{"n_layer": 11, "d_model": 576, "n_head": 9, "n_kv_head": 9, "head_dim": 64, "d_mlp": 3456, "vocab_size": 8192, "activation": "gelu", "norm": "layernorm", "norm_place": "pre", "norm_eps": 1e-05, "positions": "learned", "qk_norm": false, "attn_scale": 0.125, "bias": "none", "tie_embeddings": true, "parallel_block": false, "init": "normal", "init_std_qkv": 0.0143, "init_std_o": 0.00305, "init_std_up": 0.0143, "init_std_down": 0.00305, "optimizer": "muon_variant", "lr": 0.00172, "beta1": 0.93, "weight_decay": 0.068, "lr_head": 0.00692, "grad_clip": 1.0, "warmup_steps": 200, "schedule": "wsd", "decay_fraction": 0.62, "decay_shape": "linear", "final_lr_fraction": 0.0, "batch_tokens": 65536, "seq_len": 1024, "doc_mask": true, "train_tokens": 900600000, "steps": 13743, "dataset": "wikipedia_en"}
MLP neurons of a small language model. Each row is named by its layer, matrix (up: input weights) and neuron, and shows model dimensions 384-479. Each number is 128 + 32 x the weight over its row's rms, rounded and kept within 0 to 255.
After each neuron's rows, "fires on" lists the tokens most often at its 100 highest values on Wikipedia text that the model never trained on.

L6.up2159 [138  77  78 100 174  91 107 142 111 121 133 111  66 147 128 129  88  91 126 112  68 189 161 168 137 130 111 108 141 130 104 159  97 121  62 112 169 112 149 140 130  77 139 144  50 131 117  71 138  58 194 143 114 125 120 157 143 110 136  88 126 129 138  77 147 175 142 180 147 104 156  90 120 179 143 166 137 155 174  88 147  66 127 116 181 102 151  74 139 167  67  83 139 137 162 123]
fires on: " 18", " 16", " 17", " 13"

L6.up1999 [155 130 135 188 175  85  93 151  59 145 146 171 110 146 185 128 131 135 169 151 118 171 148 202  85 164 105 147 124  99  67 158 143  62  75 143 117 149 117  78 199  92 121 144 117 135 113  97 160 135  91 125 127  91  98 137 118 145 191 115 141 141 160 154 113 177 120 103  78 161 124  82 100 143 176 127 171 181 195 125 150 131 201 145 118 114 125 189 116 139 140 126 141  94 118 127]
fires on: " |", "|"

L6.up1094 [113 152 145 104 124  87 132  98 129  97 202 133 151 162  94 138 115 160 143 101 143 172  63  83 180  91 150 127  66 167 158 158 167 140  89  97 119  94  88  90  98 114  93 144  89 172 164 157 109 156 156 112 193 181 135 103 137  70 149 122  94 114 116 168 139 128 110  98 116 102 102 158 146 101 124  75 189 180 148 139 157  61 109 117 115 114 116 142 166 152 113 102 131 123 178 123]
fires on: "\"", " (", ",", "|", "\n", "-"

L6.up2971 [144 192 129 157  89 147 128 125 128  26 138  92 181 118 123  77 156 143 138 112  52 147 138 167 180 129 124 126 138 148  95 125 153  98 122 102  75 130 138 110  85 127 136 168 143 109 109 139 109 186 201  61  96 137 124  91 150 117 134  79 151 103 134 127 137 100  91 133 125  86 178  94 122  85 144 127 131 180 129 152 141 133 179 103  62 132 136 132  93 134  87 103 131  73 114 163]
fires on: ",", " and", ".", ")"

L6.up295 [174 168 158 105 121 128 114 132 166 164 147 109 133 133 132 146 118 154 140 110 128 109 138 124 155 161 126 135  96 117  54  95 166 197 173  87 106 106 144 139 148 160 177 128  99 147 126  87 176 105 143 140 118 123 150 157  76 139 117 118  88 133 109 128 151 161 106 198 105 110 188  97  78 168 157 156 238 115 174 132 163  86 145  71 136 126  80 134 145 183 112 141 169 132 127 157]
fires on: ":", " to", " |", "|", " and"

L6.up2380 [148 127 142 100 136 179  43 124 186  98 125 133 133 154  70 137 135  82 123 144 156  95  97  99 125 151 109  58 104 127  97 148  97 141  57 111  98 102 166 121 109  77 151  96  95 133 125 126  76 132 124 127 117 122  43 136 117 184  92 129 158  96 154 129 135 178 123 143 160 134  71 113  92  85 153 153  98 170 181 140 213 134 167 155  85 145 180 174  89 113  83 103  51  79 166 153]
fires on: " and", " (", "-", ","

L6.up2957 [ 89 162 205  96 160  58 153  96 144 163 148  88 154 153 180 139 196  86 152 105 130 130 198 107 158 151 125 130 113 159 114  87 156 110 128  95 133 173 124  89 127  73 115 151 109 126  90 152 140 138 115 171 108 157 174 118 106  78 103 108 136 120 175 155 143 112  97 106  60 139 175 172 128 157 177  69 100 126  96 158 159 128 148 143 128 103  95 103 149  90 171 121 119  62  95 107]
fires on: " his", " her", "s", "  ", " W", " by"

L6.up287 [ 39 140 180  95 194 178 143 139  99 156 125 155 187 138 133  98 151 103 110 162 126 171 158 106  66 137 130 125 125 123 103 124 128  63  81 193  94 120 123 149 132 126 194 202 149 156 114 150 115 143  84 158 119 161 121 120  88 145 129 169 110  98 114 113  46 184 175 109 127  67 131 150 127 173 155 132 163 167 134 179 181 108  98  97 101 134  20  70 130 146 141 145 136 143 126 111]
fires on: " Bo", " Bi", "B", " bo", " Bh", "Be"

L6.up491 [152 130 118 142  91 101  83 140 151 138 171 129 151 121 168 105 119 186 117 173 103 115 155 136 123  73  81  93 154 137 156  82 111 125 113   6 137 111 101 129 142 118 174  86  89 111 118 106 131 124 109 124 120 153 126 148 166 172 101 190 105 127  72 123 133  78 142 124 132  97 144 123 109  83  59 104 128  84 185 146 141 119 180  97 130 145  62 160  95  84 160 128  81 159 186 179]
fires on: " in", " of", "|", " into", " from", " did"

L6.up702 [ 75 150  86 164  99 135 120 110 132 137 167 136 116 122 139 116 147  69 128  85 135 148  99 165 155  89 219 138 111  90 150  65 118 144  98 117 129 117 135 111  71 157 116  96 164 122 110 138 114 206 128 130 107  55 154 155 157 145 152  88 106  49 135 142 131  99 149 137 157  72 133  69 145 170 137 107 154 116 149 140  81 155 122 179 109 130  99 163 158 144 120 173 141 166 112  99]
fires on: ",", " the", " and", " its", "s", " his"

L6.up2200 [129 127 116 161 158  80  83  43 130 152  88 123 116 119 124 141 157 181 125  91 117 154 142 169  79  87 161 143 111 151 139 114 132  83 105 154 106 148 110 139  96 125 155 131 142  94 120 154 149 186 157 112 123 112 141 143  89 111  78 100 178 137  78 124 134 207 136 183 114 125  76  87 148  96  96 115 166 111 127 154 142 128 107 127 121 169 162 148 137 128 177  49 171 127 182 161]
fires on: ".", ",", "ound"

L6.up3382 [133 101 153 107 107 178 103 149 137 128 141 166 145 137 163 105 135 102 141 223 162  61 125 170 164 131 137  38 183  94 169 128 147 147 106 127  71 170 141 153 100 130 174 103  96 180 134 130 137  95 131 145 130  73  99 200 130 162  89 144 149 200 129 166 144 139 158 195 159 125 191 151 152 156  92 137  97 136 107 154 129  97 185 164 116  61 110 144 150 134 130 124 160 125 200  83]
fires on: ".", "-", ",", ")", " ("

L6.up1379 [ 90 153 116 142 127  85 138  99  42  88 108 125 165 158 140 162 172 148 150  91 131 165  79 121 179 131 136 101 156  92 124 114  85 119 120 102 119 149 131  91  73 110 134 134 108 159 105 108 144 111 127 202 129  98  74  92 151  91 152 129  81 102  83 100 113 138 146 137 139 146 124 116  86 112 153 143 169 123 160 144 177 141 165 162 124 123 110 143 139 139 145 110 172 147  93  74]
fires on: "  ", " (", "|", " |", "P", "N"

L6.up2959 [133 147 169 125 178 139 121 178  96 147 160 163 134  65 116 110 151 147 150  93 158 125 142 138  96 221 139 152 148 167 128 148 127 113 148  85 155  75 178 128 133 100  92 140  78 153 110 145 102 140  81 152 127  80 146 114 119 159 106 150 149 116 161 142 161 139 132  81 153 109 112  86 135 189 115 153 121 152 148 103 139  85 105 147 161 154 127 106 165 163 192 173 122 101 156 143]
fires on: " the", " of", " a", " in", ",", "\n\n"

L6.up682 [ 96 125 102  88 115 152 100 143 136 148 165 159  68 120 160 163 146 114 145 125  86 180  96 197 116 127 108  71 124 107  90  81 150 121 105 156  98 168 141 181 104 108 150  93 152 127  83 111 144 131 102 129 143 154 139 118 111 163 160 168 148 185 111 129 129 151 104 125 156  99  97 125 141 107 167 110  88 184 100 186 154 147 136 125  98 121 129 138 144 104 194 127 115 120 122 107]
fires on: " Women", " women", " |", " men", "wo", " Bro"

L6.up527 [111 161 102  99 131 117 110 102  85 173 130 115 118 118 162 138 126 164  49 110  78 122  76  99 117 132 162 108 101 153 145 124 177 223 108 139 113 131 162 135 146 127 101 132 119 160  89 154  90  83 165  65 140 132 171 127 161 117 129 148 164 150  54 116 177 140 183 159 115  89 119  72 100 152 164 170 121 135 118  93 150 190 159 136 105 112  77 148 113 113  70 118 200  70 113 118]
fires on: " a", " to", " an", " of"

L6.up1948 [ 76 130 103 153 130 143  94 171 180 116 102 128 119  88 126 170 140 127 161 157 138  95 112 144 105 103 123  88 154  78  96 175 116 122  88 152 120  64 118 122 173 127 168 120 127 190  81 106 203 169 118 144 134 160 108 148 130 148 160 157 130 138 122  97 138 197 137 140 116 131 143 102 167 117 141 113 125 150 127 112 195 139 119 118 121  88  98 129 155  85 102 132  99 119 154 165]
fires on: "-", " (", " |"

L6.up1723 [117 123 120 144 132 146 156 113 148  72 169 100  67 158 173 105  77 125 160 103 151 125 132 141 145  60 149 107 145 106 111 175 157 124 163  89 121 175 184 125 109 123 152 100 104 148 118 179 123  30 143 150 139  54 107 112 107 139 120 146 125  86 114 130 157 149 168 138  65 144  84 159  86 151 156 149 121 207 134 113 121 137 117 100 168 134 120 125 122 144  85 116  92 141 122  47]
fires on: " from", " by", " of", "|", "  ", " to"

L6.up49 [171 163 152 204  92 195 171 178 145  91 180 104 103  95 160 119  97 143 178 122 157 125 145 105 116 161 118 130 123 147  87  90 112 126  63 152 112 119 140 140 133 134 120 130 119 210 106  76 146 111 166 175 106 170  89 142 107 134 108 111 128 169 137 126 106  64 160 112 115 141 148 141 134 108 113 133 130 174 143 155 119 144 133 126 154 154  42 141  74 110 104 139 151 148 137 163]
fires on: " |", " but", " +", " 2018"

L6.up3222 [173  84 152 174 145  72 108 111  63 162 147 120 126 124  90 123 106 177  64  83 122 123 123 155 197 109 174 173 118 166 128 154 137  76 142 145 121 139 132 133 207  84 126 111 103  99  91 118  75  92 165 147 158  88 128 123  87  62 128 114 132 100 111 132  68 173 116 155 142 141 177 165 112 105 133 137 151 107 105 143 112 114 151 141 125  85 125 116 165 108 111 142 120 115 142  82]
fires on: " .", ".", "-", ",", " (", "p"

L6.up598 [113 120  74 119 159 156 137 169 154  87 154 145 111 107 152 122 128 100 151 122 157 128 119  70 135 122 139 119 137 126 117 174 105 125 114  95  65 122 145 145  92 120  98 131 144 170 177 179 159 100 107 147 102 110 117 194 173  87 197 150 106  71 114 144 136 170 125 126 159 155 127  92 120 183 117 134 116 215 128 123 130 108 175 149 147  96 160 134  61 159 143 153 120 106 149 116]
fires on: " |", "N", ".", " and", ":", "%"

L6.up3158 [129 167 155 104 151  72 100 103 111 148 205 127 138 107 132 125 125 158 100 118 157 102 202  85 157 148 101 123 125 142  80 116 122 149 141 105 121 106 164  87 156 134 138 134 147 148 164  79 151  90 118  51 122 133 134 164 145 150  76  59 151 138 132  58 118 203 144 171 160 166 208 138 137 138 119 148  83 157  77 156  92  50 180  96 131 157  76 134 113 170 147 192 118  84 127 104]
fires on: " the", "|", " \"", ":", "=", " |"

L6.up1443 [127 117 114 164 150 132 122 104 162 123 116 118 161 131 178 129 100 123 147 114 111  77 133 169 121 127 128 102  96 143 138  83 111 213 167 130 158  81 135 100 100 158 118 129 142 200  45 109 115 115 146 111 124  97  87 138 120 209 121  82 129 134 135 102 165 154 149 133 169 141  97 101 119 126 120 129  97 128 124 110 102 157 148 135 129  55 129 138 141 123 116 140 172 131 161  96]
fires on: ".", ",", ":", " (", ")"

L6.up137 [138  88 153 163 123  71  79 133 141 184 148 146 112 108 102 205 130 171  71 119 144 106 156  52 145  78 140  49 125 152 151 131 155 123  70 104 138 137 138 139  91  80 117 151 184 183 124  91 125 138 133  92 162 107  78 124 100 104 144 142 142 159 137 104 133 104 157 146  85 156 123 143 140 110 160  50 116 119 171 145 115 100 145  96 114 138 110 133 110 119 159 112 112 130 116 134]
fires on: " He", " he", " so", " Paul", " who"

L6.up1760 [140 158 161  70  98 139 155 168 143  77 154  85  94 118 134 147 105 102 170 145  95 145 109 121 141 178 229 123 103  74 130 148 137 152 144 143  79 117 154  75 134 150 109 169 108  90  86 142 106 142 158 100 109  89 157 158 101  99  89 128 138  77 113 135 179 145 118 130  97 152  91 108 128 156 171 128  92 107 132 156 100 148 171  93 101 103 134 149 162 136 132 122 136 101 140 148]
fires on: " and", ".", ",", "]"

L6.up1691 [118 106 143 100 135 137 138 150 122 104  98 104 111 166 157 111 146 122 144 130 125 174 118 116 117 115  90 184 132 110 132 118 178 125 141 107 107  93 167 151 148 131 149  76 151 175 163 158 139  56 140 124 108 146 167 190 144 134 155 118 154 140 134 116 179 157 208 119 193 117 140 111 145 139 142 115 108 180 136 112 127  93 152 204 129 114 139  88 128 103 135 116 102 169 120  97]
fires on: ".", ",", "ased"

L6.up1961 [124 155 108 190 106 152  89 135 188 118  54 177  73 191  42 136 145 180  85 120  81 167 161 103 132 105 188 149 179 108 162  76 135 129  85 142 100  92 132 168  91 167 130 159 166 137 156 121  99 150  64 103 106  46 119  81  73 105 105 113 163 125 126 118  78 163 154 105 130 104 118 163  64 132 115  65 104 126 107  82 138 145 171 111  92 155  92 170 111 131 199  72  87 153 135  84]
fires on: ".", ":", " .", "e"

L6.up2416 [ 98 206  72 152 162 149 116 111 220 125  64  78 104 129  86 190  98 113 110 136 141 165 162 119 187 167 145 122 108 115 103 140 140 133 146 192 139 188 104 115 152 155 174 139 134 161  74 102 118 131 132 134  69 114  90 110  92 127 130  91 106 160 101 150 164 173  81 125 110 108 133 154 151 129  83 160  87 159 119 135 125 133 177 100 159 169 135 121 131 142 207 146 141 147 127 138]
fires on: ",", ";", " |", " and", "-", " ("

L6.up447 [130 140  97 149 119 161 117  96 105 130 152 160 176  89 183 122 155 133 145 153 101 123 147 155 136 139 111 179 196 158 128 142  98  85 132 102 152 120 106 119 198 179 128  91 141 147 124 165  78 165 157  87 158 129  62 132 107 152  75 120 163 115 148 111 160 134  87 167 175 143 146 108 137 114 102 135 137 117 179 165  87 109 151 129  84 159 114 128 145 177 175 122  80 118 102 165]
fires on: " |", " and", "/", ","

L6.up1566 [147 117 170 148 113  91  58 140 122 125 147 148 174 169 138 132 144  69 141  94 111  97 144 123 109 150 139 120 111 147 143 180  97 114 122 122 140 113 125 187 128 170 102 119 117 170 137 119 105  68 146 158  79 138 167 155 233 160  72 142 148 148 140 118  52 170  64 156 120 123 127 146  79 120  36 152 117  96 117 157 178 123 163  95 145 146 120 194 117 123 135 166  89 125 131  89]
fires on: " in", " on", " of", " about", "ed"

L6.up350 [109 209 142 157  97 156 125  98 147 135 144 133  87  64 157 147 149 122 156  74 145 164 193 136 127 137 168 103 159 113 139 177 195 122  78 147 153 106 161  99 132 106 142 118 149 147 141 148 144 141  88 130 129  11 127 146 196 173 132  93 119  86 127 188 180 173  52 120  87  97  80 134 168 143 124 179 114 136 121 157 152  98 121 133 135  95 107  88 190 112 177 139 105 124 116 113]
fires on: ",", " from", " the", ":", " of"

L6.up347 [157 132 147 125 143  53 160 139 103 120 174 143 103 175 100 130 132 139  85 155 149  87 152 115 198 134 136 114 126 171 176 130 138 118 102  93 101 112 156 126 170  51 111  93 135 122 154 141 147  37 123 145 146 129 133 117 125 122 144  96 167  94  69  44 156 160 109  84 132 145 143 152 174  90 151 200 113 149 105 178 171 135 131 167  40 137 120 175  98 123 145 100 136  96 110 132]
fires on: " |", ",", ":"

L6.up2028 [152 121 137 131 144 133 110 132 181 126 165 119 111 166 154 201 171  88 154 125 145  91 155 101  95 171 110 115  99 126 100 115  86  83 133 161 147 128 124  78 105 147 115 141 120 131 134  91  91 176 141  79 165 125 131  99  96 165 178 111 173 169 142  74  99 120 144 103 131 134 235 109 132 162 120  88 132  72 136 118 179 158 109 138 141  83  97 103  60 151 163 124 172 119 177 107]
fires on: ",", " to", " by", " of", " with", " |"

L6.up215 [142 102 125 158 141  61 134 161 117 127 122 109 130 149 125 122 175 111 148 118 101 194 162  79 190 164 116 106 137 123 125 120 132 172 140 102  79 147 135  83 108 152 113 177 194 120  87 131 134 101 129 147  79 119 126 189 176  98 105 147  79 144 123 126 137  41 120 171 140  87 148 122 131 157 160  88 127 168 108 105  96 112  82 115 124 115 159 197  86 146 143  99 116 153 140 160]
fires on: " |", " (", " United", " the", "r", "-"

L6.up1680 [118 114 144 121 121  65  98 136 109 126 138  60  93 112 141  78 152 136  87  98  93 176 142 155  91  91 156 201 140 148 135 109 210 126 123 125 124 125 110  85  91 171 138 100 192 155  84 117 119 131 144  82 154 101 101 183 102 117  85 128  98  81 140 143  96 139 141 142 195 122 102 186 126 154 125  73 137  98  89 124 137 121 130 160 186 154 125 137 129 116  78 125 152 155 155 118]
fires on: " and", ",", "-", ")"

L6.up1435 [184 150 136 106 166 114 142 174 177  93 152 148 113 129 139 182 164 125 163 129 137  86 137 122 143  93 104  86 194  81 175 124 129  84 120 123 176 140 124 133 171 121  74 173 124  93 144 104 129 105 109 123 175 138 110 119 147 151 115 163 116 155 166 119 125 115 108 113 137 132 137 149 140 139 132 158 173 142 156  93 164 123 129 161  74 112 121 151 153  99 210  94 169 131 159 112]
fires on: " the", "-", ":", ",", " |"

L6.up1838 [127 161  40 109 200 103 113 125 152 115 133 129 139  90  94  82 102 177  90 121 169 113 156 162 138 175 125  62 117 195 114 126 188 110  86 131 132 128 156  86 104 147 156 100 175 172 112 151 106  87 190 126  90  92 136 140  97 139 144 112 132 123 112 203 139 136  77 180 156 210  93 124 181  57 152 159  80 168 138 119 108 176 153 149 152 112 195 180 149 193 147 146 127 153 154 105]
fires on: ",", ")", " other", "—"

L6.up152 [109  99 139 137 177 108 148 130 175 120 119 131 124 155 105 114  92 115  96 132 188  87 134 172 126 141 115 151 155 128 210 130  93 143 174 171 133 146 111 132 165  95 134 118 119 103 103 104 172 115 209 178  71  89 125 149 134 145 162 125 180 161 104 179  75 117 101 157 110 157 107 135 120 120  79 135  79 112  94 185 154 129 164 117 148 100 185 188 165 152 165  87 146 150 178  88]
fires on: ".", "-", "\n", ";"

L6.up3231 [143 178 120 192 119 177 115 156 132 148 143 186 156 166 119 120 124 101 101  74 101 155 109 181 122 115 108  91 111 129  98 147 124 209  80  75 104  90  86 128 121  90 136  75 151  76 133 136 148 119 168 128 151 122 109 102  99 184 127 169 132  86 147 172 134 125  97  89 153 130 125 191 100 101 170  96 143 122 142 118 178 163 139  89 142 178 170 131 171 120 100 131 115  80 167 154]
fires on: " and", ",", " by", " before", " not"

L6.up345 [162 127 128 110 174  38 137  79 147  65 104 174 111 163 186 101  89  92 136 136  70 135 133 119 129 109 132 128 112 139 162 182 139 106 121 116 111  85 120 105 115 170 173 108 169 164 131 124 141 118 132 144 142 140 158 131  74 134 178 124 191 151 147  88  89  98  94 136 117 106 107 141 111  95 135  98 128 157  84  87 157 128 184  82  96 131  77 153 116 110 171 150 120 129 164 144]
fires on: "\n", " (", "\n\n", ","

L6.up465 [173  49 162 116 182 152 177 104 125 126 190 131 160  76 121 154  87  97 133  77 165 149  91 145  75 138 112 138 183 151  86 162 129 109 124 120 142 133 151 182 140  95 102 135 120 126 141 131 127 101 123 154  63 102  45 132  60  99 135 166 209 164 118 104 146 141  95 133 104 100 179 136 138 135 104  81 150 107 130 126 165 151 105 125  65  85  69 158 122  98 158 110 121 203 127 179]
fires on: ".", " as", ":", " and"

L6.up101 [148 161 167 165  85 178 147 126 168 139 110 175 163 104  93 168 136 157 180 118  99 167  86 126  98 172 125  40 144 152 159 171 151  72 113  95  75  62 102 158 188  89 216 173 166 151 116 100 109 116 133 157 110 101 172 132 104 124 102 165 132  98 178 158 125 126 146 129 140 171 100 161 195  59  93 143 105 108 125 106 118 154 163 110  79 100 106 110 155 125 171 176 165 153 127  57]
fires on: ".", " for", " the", ",", " on", " 2018"

L6.up1370 [116  81  96 240 178 100 114 118 141 156 134 112 124 141 126 117 141  51 132 134  98 108 126  99 140 151  87 115 131 111  86 194 108 118  95  74 116 107  92 113 104 144 119 103 157 157 134 147 133 108 124  51 124  82 126 119  59  86 130  86 124 103  84 104  79 106  89 144  77  74  34 111 127 166 140  92 124  95 117  56 128 166 142  89  57  88 168 160 124 129 119 134 135 169 156 148]
fires on: ",", " ("

L6.up158 [172 108  38 129 202  94 145 136 138 123 121  99 154 134 165 113  80 162 150 117  98 144 107  85 173 185 100 158 158 164 131 165 138 100 158 176 163 115 123 179 195 158 116 128 100 162 124 150 149 110  99 195  91 158  98  82 138 177 191 141  89 164 128 165 117 101 128 227 150 144 152 124 177 111 128 135 133 139 162 152 122 133 138 145 109 110  96 151 107 197 178 141  47 106 147 128]
fires on: ",", "—"

L6.up2827 [113 175 154 127 114  68 158 169 132  57 157 182 174 145  95 184 108 118  81  64  57 144  97 102 142  91 107 113 144 149 123 121 100 155  70 128 142 105 159 137  83 126 158  90  65 119 122 167 112 153 185 126 137 134  99 131 107 107 156 105 140 124 118 147  96 201 109 122 182 138  71 159  90 101 124 173 159  93  85 149 193 128 163 159 126 120 100  40 149  88 138  88 141 159  98 167]
fires on: ",", "\"", " or", " and", " to", " the"

L6.up1877 [142  87 117 144 141 118 143 116  91 124 139 118 115 110 109 120 106 112 128  96 203 138  83 109  99 107 173 129 181 115  74 164 139 123 102  62 118 114 122  78 148  80 143 167 175 221 132 152 103 150 128 105 181  91 207 148 130 129 148  79 170 116 106 132 122 135 147  99  91 118 156  89 140 183 121 191 147 138 204 134 110 159  71 104 119  87  81 105 113  82 137  87 189 106 138 128]
fires on: ",", " that"

L6.up111 [136  94  97 179 149  74 116 102  76 174 185 157  95  81 154 184 156 148 112 167 163 145 176 115 101 154 119 131 120 120 130 131 138 166 137  69 175 152  94 117 118 119 101  81 141 134 156  85 132 126 149 153 133 148 198 164 121 129 143 132  81  69 101 108 121  77 174 120  76 180 119 109 143 133  97  55 124 160  40  73 126  97  94 108 178 126 159 192 149 150 138  97 149 161 116 154]
fires on: " |", " (", ";", " via", " of", ","

L6.up1896 [127 132 135 166  96 167 102 131 193 127 168 130 179 110 145 124 170 192 174  92 105 122 176 128  83 125 184 142 166 177 103 120 119 172 101 142  46 114 101 130 118 196  90 191 131 126 105 123 129 110 121  40 152 150 167  96 138 161 177  92 160 111 156 163 157 121 132 128 127  84 125 150 162 165 141 154 146  82 101 100 145 128 135 173 128 119 135 165 143 178 142 102 126 104 167 157]
fires on: " and", ",", " ad", " to", " most"

L6.up2553 [183 117 121 106 174 101 124  62  97 113 145 110 139 122 119 102 120 176 109  88 157 151 128 159 119 111  97  82 146 123 112 147  51 119  54 153 181 159 152 132 114 145 129 110 119  85  41 189 103 172 103 166 159 150 171 161 135  59  96 147 165 133  88 123 112 155  89 105  53 215 105 131  98 175 127 127 133 116 131 140 187  82  92 120 127 126 103 130 139  98 128 101 120 202 166  84]
fires on: "n", ".", "r", "l", ","

L6.up2523 [102  96 104 137 156  76 114 125 124 173 118 140 151  94 149 119 147 143  90 115 144  72 123  66 133 153 163 144  54 121  92 145 137 172 210  90 120 124 131  74  98 153 100 115 125 118 145 121 113 132 106 106  82 121 165 124 143 164 140  71 160 150 132  93 131 151 117  87 118 144 118  80 128  84 125  82  93 107  84 137 136  77 152  88 170  86 157 139 143 169 142 142 134  77 144 154]
fires on: " the", " a", "s", " –", " |", "ing"

L6.up3005 [137  88 142  91 144 182 150  74  93 133  64 119 161 124 130 135  73 169 167 171 103 159  81  85 177 122 143 114 111  97 132 143 129  99 159 108 102 168 159 126  90 187 151 140 149  88 147 154 125 145 140 131  86  55  98 133 139 139 149 146 161  81 105  91  89 125 141 100 182 112 144 191  87 156 142  70 178 120 163 116 126  64 192 129 150 202 182 183 166  61 119 128  96 197 117 112]
fires on: " |", "|", " Order", ":", "ck"

L6.up1868 [134 127 118 136 185 122 107 130 122 149 157 176  98 145 159 102 194 177 129  95 170 107 189 129 140  98 171 124 156  92 101 107 122 149 143 140 134 108 143  92 153  83 133 153 122 142 102  90  83  65 133 119 140  90 119 148 133 107 152 142 147 118 106 119  89 110 137 142 128  92 139 109 165 128 109 140 137 146 132 139 144 130  88 170 182 146  46 155 121 131 156 153 171 103 104 153]
fires on: " as", "mar", " mar", " s", " Mar", "Mar"

L6.up458 [119 148 170 149 128 120 132 116 154 131 158 130 133 127 170 116 120 146 171  67 105 165 135  59 171 131 115 143 174 139 117 151  92 129 142  64 178 168 122 121 132 124 199 167 133 128 169 158 102 168 132  90  93 122 111 103 128 109 162 116 157 169 137 142 105 193 156 136 161 113 122 160 169 188 127 126 109 155 180  75  79  40 131 137 115 118 147 161 128 117 121 132 106 187 180 132]
fires on: ",", ":", ".", "—", " –"

L6.up2603 [120 137 130 137 118 131 180 185 122 102 132 129 137 140 169 156 143 105 158 136 102 106 126 195 137  81  85  82 159 158 194 106  96 165 102 148 113  76 115 188 105 150 114 116  75 137  84  36 119 120 161 121 112  46  95 120 103 110 119 156  71 111 133 124 188 118 146 153 175  65 103 185 135 171  67 125 143 146 101 155 103 120 111 193  66 145 179 126 140 171 161 102 202 125 144 134]
fires on: ".", ",", "-", " &", " (", " Bo"

L6.up1990 [156 138 124  73 162 125 178  76 140 145  95 125  43  92 128 168 109 178  99  91 130 171 146 145 148 113 134 145 193 156 134  89 139 136 136  86 150  86 113 156 126 118 136 175 131 140  99 187 127 151 147 120 133  89  89 123 101  77 128  96 132 102 169 136 184 174 151  86 143 129 179 163 166 110 148 162 140 104 108 107 127 154 105 164 112 110  99 158 106 125 138  91 146 112  89 144]
fires on: ":", " a", " A", " 1", "A"

L6.up1631 [223 187 117 126 102 129 136  95 133  98 149  78 220 131 118 124  67 148  88 140  86 114 115 166 122 148  82 167 117 150  54 142 126 111  67 147 182 131 130 133  66 194 141  99 190 124 106 160  92  89 136 185  86 144 134 131 143 128 144 101 161 139 113 104 153 126 157 162 177  88 157 122 155 121 111 123 120 102 198 140 129 118 155 169 120  41 175 145 114 188 143 166 120 147 151 128]
fires on: ",", ".", ")"

L6.up1250 [177  79 140 110 149 173 133 156 124  80 160 122 141 107 149 137 150 108  96 110 170 181 160 135  98 187 128  98 129 103 119 157 196 152 101 157 109 119 144  89 155  99 104  96 147 120 144 205 123 103 132 154 121  81 143  90 146 116 127 143  82 102 104 135  70 103 137 124 129 114 248 157  70  96 104 152 118 111 134 156  65 106 171  64 114  93 112 167  91 121 144 113 107 162 117  73]
fires on: " to", " the", " with", ".", " can", ":"

L6.up991 [152 184 171 113 120 124 179 117  96 125 115 105 122 120  91 146 145 136 181 111  99 111 121 166  78  58 137 151 120 112 116 171 147  99  69 125 123 113 123 117 133  84  99  86 138 114 166 115 126 147  83 161 133 140 170 109 161 139 114 133 128 157 148 113  73  75 158 162  66 146 138 104 149 151 160 197 157 202 185  98 104 139 164 146 126  96 117 130 136 137 105  91 124 137 115 127]
fires on: " that", " which", " who"

L6.up3074 [ 94 168 156 159 119  64 161 159 113 129 131 133 139 145  74 117 139 136 114 165 149 144 121 161  85 157 135  94 141 113  82 152 191 153 122  76 139  80 100 126  99 112 192 120 106 179 124 108 130 176 103 112 166 118 128 123 105 151 159  66 154 132 124  87 138 109 177 198 181 126 139 134 122 132 110 153 133 161 124  48 137 131 117 106 144 106 113 188 161 151 111 124 146 139 126 166]
fires on: " (", "–", "-", "("